Weights of a small transformer language model.
Size: 13 layers, width 768.
Architecture: LayerNorm before each block, learned positions, biases, tied embeddings.
MLP neurons of a small language model. Each row is named by its layer, matrix (up: input weights) and neuron, and shows model dimensions 272-367. Each number is 200 + 20 x the weight over its row's rms, rounded and kept within 0 to 999.
After each neuron's rows, "fires in" lists the words (lower case) most often at its 100 highest values on Wikipedia text that the model never trained on.

L2.up1736,198,199,181,233,247,239,208,225,175,209,218,185,175,183,188,194,222,194,188,213,217,212,217,203,192,172,217,211,214,220,185,182,229,188,181,210,236,221,197,222,219,207,212,202,183,188,191,188,227,211,228,194,192,204,184,227,226,178,210,204,188,192,198,183,191,185,170,223,178,224,166,213,226,220,208,210,197,171,196,173,238,220,184,174,189,194,180,205,182,196,202,179,199,185,155,178
fires in: "other", "former", "then", "later", "last", "future"

L2.up2461,171,178,164,212,176,179,177,210,212,187,221,228,208,232,204,206,188,180,192,190,206,208,197,182,196,204,222,240,183,187,191,202,193,205,194,222,218,211,200,183,169,164,253,206,191,200,195,212,246,184,206,161,220,207,220,185,201,205,215,221,226,209,215,198,167,149,220,175,231,191,185,185,227,204,197,191,214,201,191,219,216,188,155,215,193,189,179,178,204,202,198,194,225,194,201,218
fires in: "s"

L2.up2603,233,211,230,227,211,193,165,182,205,199,201,166,196,245,199,216,203,212,171,176,213,172,176,198,188,196,234,174,191,186,160,210,208,225,191,217,215,183,232,244,201,209,210,167,181,189,200,199,196,188,187,203,165,217,206,202,213,214,207,194,202,182,180,225,224,207,210,194,193,203,202,188,174,194,192,166,231,186,203,194,195,194,207,200,200,209,177,177,209,203,187,189,184,195,191,195
fires in: "made", "making", "make", "makes", "done"

L2.up2132,228,214,246,215,215,173,187,175,210,213,221,183,166,191,196,200,173,241,212,191,178,205,230,205,219,195,208,218,205,186,219,176,236,220,187,233,223,194,192,214,206,206,179,166,177,185,199,207,186,183,212,205,169,201,231,166,188,198,176,148,195,204,192,195,180,171,202,180,215,197,190,172,181,212,174,199,184,125,209,219,179,136,228,179,220,216,193,214,190,193,184,208,216,192,215,213
fires in: "there", "battle", "hospital", "street", "cemetery"

L2.up2483,193,205,171,178,198,200,205,201,197,158,204,203,208,171,189,209,215,136,223,191,208,256,224,201,156,207,210,161,166,165,210,214,215,179,206,193,210,231,199,225,193,213,217,233,197,187,161,218,194,177,176,203,204,180,198,188,213,195,201,185,170,179,223,234,223,180,185,196,237,227,190,181,211,201,227,194,205,217,239,214,169,179,200,218,215,207,211,220,190,201,260,186,207,195,208,185
fires in: "total", "most", "nearly", "with", "commendation"

L2.up2688,206,181,222,210,176,197,199,231,241,181,200,158,171,167,234,188,205,205,206,157,204,216,204,179,193,168,216,202,211,208,212,221,203,171,212,200,153,164,203,228,200,159,185,180,186,208,216,224,190,190,209,180,165,217,227,190,214,185,181,144,164,225,220,242,203,226,197,201,194,193,221,169,177,173,180,227,219,190,187,191,218,191,177,194,218,240,166,213,203,196,211,184,207,186,204,218
fires in: "an"

L2.up603,200,191,208,178,192,220,152,193,181,200,209,184,176,202,180,217,232,190,190,202,228,158,179,218,200,238,200,201,201,200,183,199,210,175,208,208,191,207,206,207,181,217,192,202,200,172,189,164,204,201,238,212,216,203,197,180,208,191,207,197,207,221,245,201,185,155,197,254,241,203,200,182,229,183,206,194,160,193,190,201,203,228,180,198,219,196,185,215,159,223,190,226,200,180,165,164
fires in: "year", "month", "july", "day", "date"

L2.up2706,242,207,146,229,193,178,214,183,223,226,183,192,226,196,192,155,212,208,206,188,201,233,192,174,190,220,208,218,170,172,153,223,180,204,194,169,188,183,195,173,197,179,189,208,163,186,229,153,200,171,200,209,171,220,198,221,194,176,215,203,218,224,202,154,179,187,249,204,230,168,197,217,185,222,198,221,168,191,181,223,219,213,236,226,195,186,198,185,178,228,172,188,187,195,213,191
fires in: "those", "due", "bruin", "der", "van"